{
  "num_hidden_layers": 16,
  "hidden_size": 448,
  "num_attention_heads": 7,
  "num_key_value_heads": 1,
  "head_dim": 64,
  "intermediate_size": 1216,
  "vocab_size": 4096,
  "hidden_act": "swiglu",
  "norm": "rmsnorm",
  "norm_place": "pre",
  "norm_eps": 1e-06,
  "positions": "rope",
  "rope_theta": 10000.0,
  "rope_fraction": 1.0,
  "qk_norm": true,
  "attn_scale": 0.125,
  "bias": "none",
  "tie_word_embeddings": false,
  "parallel_block": false,
  "extras": ["capped logits"],
  "init": "uniform",
  "init_std_qkv": 0.0248,
  "init_std_o": 0.0308,
  "init_std_up": 0.0355,
  "init_std_down": 0.0355,
  "optimizer": "adam_hyperball",
  "learning_rate": 0.00574,
  "beta1": 0.9,
  "weight_decay": 0.0,
  "lr_head": 0.00323,
  "warmup_steps": 196,
  "schedule": "wsd",
  "decay_fraction": 1.0,
  "decay_shape": "cos",
  "final_lr_fraction": 0.0,
  "batch_tokens": [32768, 65536, 131072, 262144],
  "max_seq_len": 2048,
  "doc_mask": true,
  "train_tokens": 557100000,
  "max_steps": 5374,
  "dataset": "wikipedia_en"
}
MLP neurons of a small language model. Each row is named by its layer, matrix (gate and up: input weights; down: output weights) and neuron, and shows model dimensions 224-319. Each number is 500 + 40 x the weight over its row's rms, rounded and kept within 0 to 999. Numbers have three digits each. A neuron's up and down rows have the sign that makes its largest values positive.
After each neuron's rows, "fires before" lists the tokens most often just after its 100 highest values on Wikipedia text that the model never trained on. A number after a token or word is its count.

L7.gate593:465492540482510488537544568497479594499520564505538465534502537466511456514453513442499492512548501473440512438479528496501536522471487498523481494513500541488462493590453413555424512488527579519482473452523504557492474458477498458492525554538486543486474458542497487505489521482496561519
L7.up593:533529482454529488478557463455540490506464495501479462515492438484477501552502465512498459434568494491466501505493454547484492490520459491481563500512540511527347515521475513533471596487488508539486567463488487423523478536483498495465501576474451450555514534522534503555563526520470496439
L7.down593:460489437464516475513448450467540436449491471538412515477469513568513509579478459500519498492489511432567436540512466547594560493444552540524594503540551514464461494496460566511527490557444538537501526476528516498490537545479516506482508497507479431458452488518453462528515497562574508478
fires before: "\n" 53, "he" 4

L8.gate336:475490492562551514588513549493508581477502523555553444483525443514466438416532473511488514552414578504508463507590547523429473553415442465579497502500516494463498577584501436555513495539529422537501484492462509467521511509451547499448485474546519522454544494565505558539527472463463521499
L8.up336:446468498469515503498464538470495558568535523478374414492526478488485538484534494458538518491473614430487481486517471476549570506428523517546470561493467512444544451500537501453512543491486517523539535532506476461482544499520464432556492500454475464506482521527458496522525478523534474430
L8.down336:473477495512428485510476566472490490495475476439429487471557409617490427485546471448491559419586513481456504505465518444472534461450443503526504491544454492384525494401510447494563476518445477514492521451511537460478500508468463515465484557443518581506508539544489496538483514508511529541
fires before: " a" 28, " Japanese" 11, " an" 8, " the" 8, " Cat" 6, " American" 4

L11.gate388:474466529489574519520502529527567467503521456420474509479556474571489478550554458444538552551516479457497542558540568496487461533480520483517495535550570424457515552557438542485480467462500529453524553428479445523513585452425510535430507531519457524448431546411481397420510500497541534471
L11.up388:507457463552459514478512488511456515586452533480489500478433510478512534509561579468496527508506502462562474540511556564518488505512516501539493527492465616500483499515447501507525478503487449506511481449552475426435485555471518456536527550501534583506469509552424555501438452545502449486
L11.down388:563451507525544460504492585545503469461588403510519572503481456582493456469473534432495509519505496514546574483526527545487519515609515558516536531601472509515504507542463488524525508435475499487513480524540477465513509544435497525466510499470495533487493465532503501432500565501544537529
fires before: "\n" 28, " |" 24, "==" 4

L7.gate910:489457588512415456505442559489517462495511478483484472474534511503528533547506539401469512501404573449467487492526541519491474487532467461514459479483409529505501588548525421436525497468503505480542491517537427512543502509521517505443503524480508529487487523567437462451537496523558507551
L7.up910:502559532483530466560526513465498443568488492502534543529561485512504521456500485568510467556556523523469506479520544527553419523495553539471458483553471412505486541453501516555464521542435552415473474514499524522499523473517559514537424532459426506499514495445521547438426551464507574499
L7.down910:546537502503499472523480517481505493553611478545500466447523496541487487474554453481462526530537426528444469422573463503532442474550503541462414531484463480487487576560518503499486437502491458471484498437506509523532508486499482509475420506549463488452491535567522478507492500418492528581
fires before: "-" 51, "\n" 14, "=" 10

L7.gate485:480565496536432500558488510551541561388561552458543534465450436525506493541598493506580466564483476457490492481556478500536505519505490533534518547479442482436468438496535496438524550494505546495450403460539495477540542530475515558473491401404523526521519430527566469565479566487516504497
L7.up485:464560552468528508448471469552535421508460470499472439554592405598491488485502524593469595458433482476484569445567423488445450476487592481483485507482475428511493505468438521528524473542432578494455568529560527493552547525499563505521521486534546478546528411519498450473493533519396473503
L7.down485:508439532513489524458454599487531509471572540453543538488511523484461464445465443498523448547540474494538480509474472493508559501496494475475448515551525523492483501526471543553482484471578493483491413541507492536536457455466438444488548474529586504530541496512503508539535571545506541469
fires before: "\n" 33, "ction" 9, "ctions" 5, "an" 4

L8.gate464:442462475512459532509493406542489514509540450506502532453524556549565543441502417548506516520484489542480481463503525434551485497432502542519497551518486458443501507515451492471498505568501584505471478460560514478482478459533442480488525456499530497491517517514487547523468458538498518452
L8.up464:485492542539471472525440490555578515540576508514567578515524525454504517495463522482489458607456436511471490499515528530507542515520410545459465543457563531484534555539549473493502509549478523456508471481487557472493556492433564461635502552536488482457518453480519516468513385552483556486
L8.down464:418514562505489527571526467535487527521486556530454415462478484505504538493501495501491486519480460480520475461475517499498555501471526474559491525495456457565510516455492547571500488514562470468547499487482510506499485427506497457492486572502474520547455480504533472478482432540541488478
fires before: "\n" 69, "-" 4

L8.gate141:482499582502483474551437437542499565476518480497487470541476583606541507464551528492507535482525573478508523494484529512522495472485450488561461539504468493456544480511509510468543536511536432481436465494449415523539469505479470516468432515521501509522455439517464523524490494446483445450
L8.up141:527464562488454535513524498514517513461531475522509518473490543575544436474570459503536547532484536528489486544472553448482476428543418518451477494547482510502560512422567502417510483396431526392538475490506480477494568498475585505536573495464411576538485426517535498443521504542513528481
L8.down141:472539521483450471531426488466493478545444524500489497457497515496488498495460533493460500450538458449602453465457508526475444432510444521502476554526511587522528441462461520538517529480485520463603513486473501496485512457487498503546552440498512532542437487505460585487578518505447421559
fires before: " the" 34, "en" 6, " 2013" 5, " a" 4, "imately" 4

L12.gate298:453467484471501504451533436495472518547541501439477428510518465482483495510598525535489471543465448458501458551552506429510563550552554435484421508524479542539503480498531529543457511503532557491488474460572487530444471489511510492442493484496522506501453443422515443472572492544485508559
L12.up298:445454492523495472535514478564438502580502481493523472483632561409503462457528443484485489534505478535463499482524508508524531513529476452466448481498583503524486530514555537469485440524581540495478533476539504508479533522472528531482504530484536407559481491415481584504562462516472455579
L12.down298:512531465484450491467525486543452445485498521478484450508546582380507423462515536495528485486490432494508436467428538502474517562572497497477498517493542553569438473501472599475540467538630528521494494493541494493503557496480519490458481547547428526532438450444522486543494502543472552492
fires before: " with" 47, " to" 4

L7.gate600:515446485531454420608515535572454460483530512558506429485482544480479555539410537498504424522466447535485586511560460531449401509531511417560452541551464462470557493502476511554520496521452490487420495455482512445511499477525501513439554538494464485492540537520453496496549482485483554541
L7.up600:410520493516449489491418497467508538461468585488524523497485517486448496481478523487563475551502552502547441439485540520508486415379472457451526501512518392545486523465450543527497471511530462549503495537543517573489515507535431596475486528511456492488476536475539496470444429531504466529
L7.down600:486519571475470461563466531501522565386524603492508480573539505496513513516450510483493477511481502499523517543420478502567474525551418513543422502511505481472547525481494504568454390569509506466623495488504478505474475500499522539452478480548469508465454433391496491473515470469506538540
fires before: " of" 20, "ed" 18, "er" 8, "ers" 4

L7.gate952:477400527501461518557565457499499466496552441446499493451446553527460468511505510420508481427514511474496566527494533441511503493586488474525479488452495457509519492477561494494458433510478562489535479437564531553575551483560535524491522535484463458471488392467486495446522488500524489532
L7.up952:502499458491489448533555575467540491465548498503469507454427479473499472468575527541530480509443471530526495516542550453459436523517501449479494500520564478483547504489595514498453496524541482508501531479563496503531469517497522535500504445443477551455509465473522531491500453547557526525
L7.down952:468471393467601451528477513506508529489575405490514564497509494483550483541529521396507478511516521522459516499491492475502508449512544525446446509412489445508543521481541492482540566469499494494545430483496513487518531467420472488470426492587555551523485465502502516473490598501530518538
fires before: "\n" 56

L7.gate1017:440468523494470494459557566499464439472519468505449536546477514435508536441518520543455461556521481481481475458453469512514519556542556484545392510556504535463464539511472489444530581466470444468541549446470457474575496459484564464512557488528451516514451543418448510518540527559500503499
L7.up1017:486500538527478514494425503607408513499495460533552582518502510521466495565510478496525500570533423531471505455500479503494474486559511501543507454510447490461495431487436518452614551527436590541498476493515534458527454524511533507575478455506441505471518441540610483477494476511521452450
L7.down1017:522460538548488425500485566497459511480484466502449589475523574488460493508440507435547518550508540563583559411498467442567456515474486471466580485590542522540502482490454527460549481526514548429499529468501535553498473561507577510404526529483488496496524464473493512542440536549489473476
fires before: "ed" 13, "ive" 12, "ion" 7, "or" 7, "ing" 6, "s" 5

L12.gate1083:521453483495478493453519543548494442528498447439481406542489530515529455372541463512495372591513558536519481529565482505525522475505522447507432547522463459574528553494442530452478490514558495483512525457508503516434499524519493520464503470493481494468499511469555511443533447466471450545
L12.up1083:534438491454523571470513568484464480531489524508442432579542516486531459447501460489480487465547585514576531528573431445547559498531520473515420554488495505517480483443492475426467447480529499487514500415544474486464510459503523498519539442481448547540465485408485619463518513586478431524
L12.down1083:545471497509518488540518484471470460573502453494474440467513497524480449470461483476549497400490540596580495550560474546506549504479450497529479513530520557520487532483497554554506450519531495519479520473473473521479525487468515479483464465502519553512530459485543603505474534460461441451
fires before: " to" 53, " with" 4, "," 4

L7.gate683:520591523560521508558476484577533528469555508487556476592491495514490449493503495564486449548518483526495464521478552486438564489492500492608475468498523486488535601595460511473575478525567497478498501535561519466523628489504542471470511499485448524526542448453490495475502522531502589499
L7.up683:466534510497543530548463494537496526533461490484494549554505524489493462537506560502494516544465446506488473558556526481521570531460475549540444509448409506451500489514469455534521506465463538568470455516401491534503629552512415482549459534570447504513515506503455553485491508495532475536
L7.down683:529545563480482547563497494488484548525524436505508492519512538538534442518505476537516478488470491505544501453510510578456532514502507460576487487505472479530438567542472490504564482510542537520466486526517487480484533476517492523506491545498509450491531533502491591487472509529486532498
fires before: "\n" 34, "The" 7, "th" 6, "20" 5, "D" 4

L11.gate766:505472477502389484568538492419445535492546539520476528472420468498568530544508542529556493491508536512498563444507508501537459478483489452446489582408430460439538499522517483471589494537501553496528535475494443444518584500537455551494509501525492461607491519485445478430580493468476511461
L11.up766:558476542512552499538496520584487526543518569483569466511486471536481520453495471524455529496459557464481551516497528567487501475507472474517479501481498465491506471497451535568478475529485550532564460532487521498488496506482447431556460526461502439513457427529491501445501498528427504522
L11.down766:487478524498497496484558523497444492459498569502509534429517582538572374418525480517509508550445428457557498489467504490539509533490510542536495460432511534506512546441513551505443438498475442479574519475554500514519539543555487475494485584543528484446508509466492452521589455490506564504
fires before: "\n" 98

L5.gate898:418492559424512494439509483476502458538423522521538522434451484495452474484564489549502457574504551419504518438539528484509481512513514496528433496459466489491570516460465503458506499591559417467432458422436547485496499488485491514434515455504455487356484531487474479458484458478408495536
L5.up898:492433537382404527531500480503437543492511557566552485483451583564510487456500504504558438538525501440511526489467465497506508447520475460499474548476532495521573511490474462544492457554513498522431478498504495569482482528449481505479567434483479379393525520474460479423485475409488487508
L5.down898:511527525417471511475467487461514529531488477501469553487471445448533478535498514529489537539589493521473537414506519558472527536526500531527441521515515534469557438458585563504542465579466504531577523450468542539577500530490514419564509516542470436481459468507454509480536449472470460449
fires before: " |" 38, " of" 9, "\n" 4, "ate" 4

L12.gate1062:504470466451584492519531428514469500417530477491469495499554502508537588518468433481479450535511533520476547518559530438488448516579440569544485498503505556531567519430464475515549537497488509495389489394450522555428541541497544484522460549482459455466538521510483519476464455420427481492
L12.up1062:493502495498519583467445420491512548489471532513486524480569503503522470493526415554518502456600459535493509420541464460544511463516530430495444497469485502482507466493540556552443567531445471556497442475493470474605508505469464554433543457531495502565382490467544515528483490455404504487
L12.down1062:427558535468538542452469528489479504476458545529509546469474460476479499526464526525580534495471495484483399541429554521513505491504507456486554517511524491501504464500490466554433472483465467485422552480478510536503490487482518526543495556445551481504545535467458505501512490539443554507
fires before: " |" 52, "\n" 8, "." 6

L7.gate570:495543538482528455565531456513568496542502484477537511577492501549509519406497549473446482515399553498557530475525481478492471483459566449529428496523488486514465530518537480542542562540504545596483481490523506530502550510473494523507449520478521530444492412528491521510549455523561485474
L7.up570:490480515468514539525481511625461538479485518539550499385465447521461435470527454469545447520461499560442437495479530445505459463520543556495462501492568438524617509471514447471445509478444469487514465568468486464457546485430515520548441461499505476477524499471489549563453467525583477463
L7.down570:552489539480559563589477526502480498515546466474510511484536565505475522438481506574493480508453520536475465491550475485435541518394561391470517446427462560472484484449492506524488423508502501528507544509544513518422514506447478434431523560520458516504525441574483524530518408456564491499
fires before: "\n" 26, "ly" 7, "ined" 5, "ensive" 5, "eat" 4, "ri" 4

L8.gate570:480534471541539493487435464555542527551494488494507491542536474532410415523531469450515518520492504449501450488521569504580477474525509443553454461526486460506465540531502519570528547507465493498491526457458511472485448492550524503481439490460465517433491502446577513533510509575533439554
L8.up570:510539520529387441541502441520502488511437505532539462527574510475542398538583509482468515553579533555510532589494531512523451509514500443510465547476505413573430519487492559543476454534449424457438453529483453457486498496488502479488501504482460496486547425518534520517571523496505453508
L8.down570:578497456516430490515518503457508474527527522545525526507552512425620458518539525540534499501552503511521492505486508462528437483537521521538456510504473486541443522499468498578480517571508499491531526495526511437459516561523569453519520451450512478482491490512474516526448461442503501493
fires before: "\n" 45, "|" 24, "-" 10, "S" 5, "|---|---|" 4

L12.gate533:452485528488527507508462567607545493583518525531423554524560450468480504435505458458474492582479522565523459568459492517468501520465507382506417538480482515501467499505519478489473457466533515459518511496539518505445505505403490561443517521492483510428553469502430506474550432472465473446
L12.up533:550485504445461511472401474575528477513443514559464502520526482477512493455463470433522498500531444543484523492477483523504511424443520449499428495492504560504447536517542522507511473529515481497456500555561542453536423603465503543492521499468482543480508540489501464458463476515402525485
L12.down533:486490521549518500474527418495492442556463608468485450547525569502522578482453500394498469462491501534527489476495527496506483454499516489550520434550490576521528472470535500551510491510482548597486558501446538501520448497500497522379468451457530568589520464526453510457513445405480475511
fires before: " to" 55, "ed" 9, " as" 4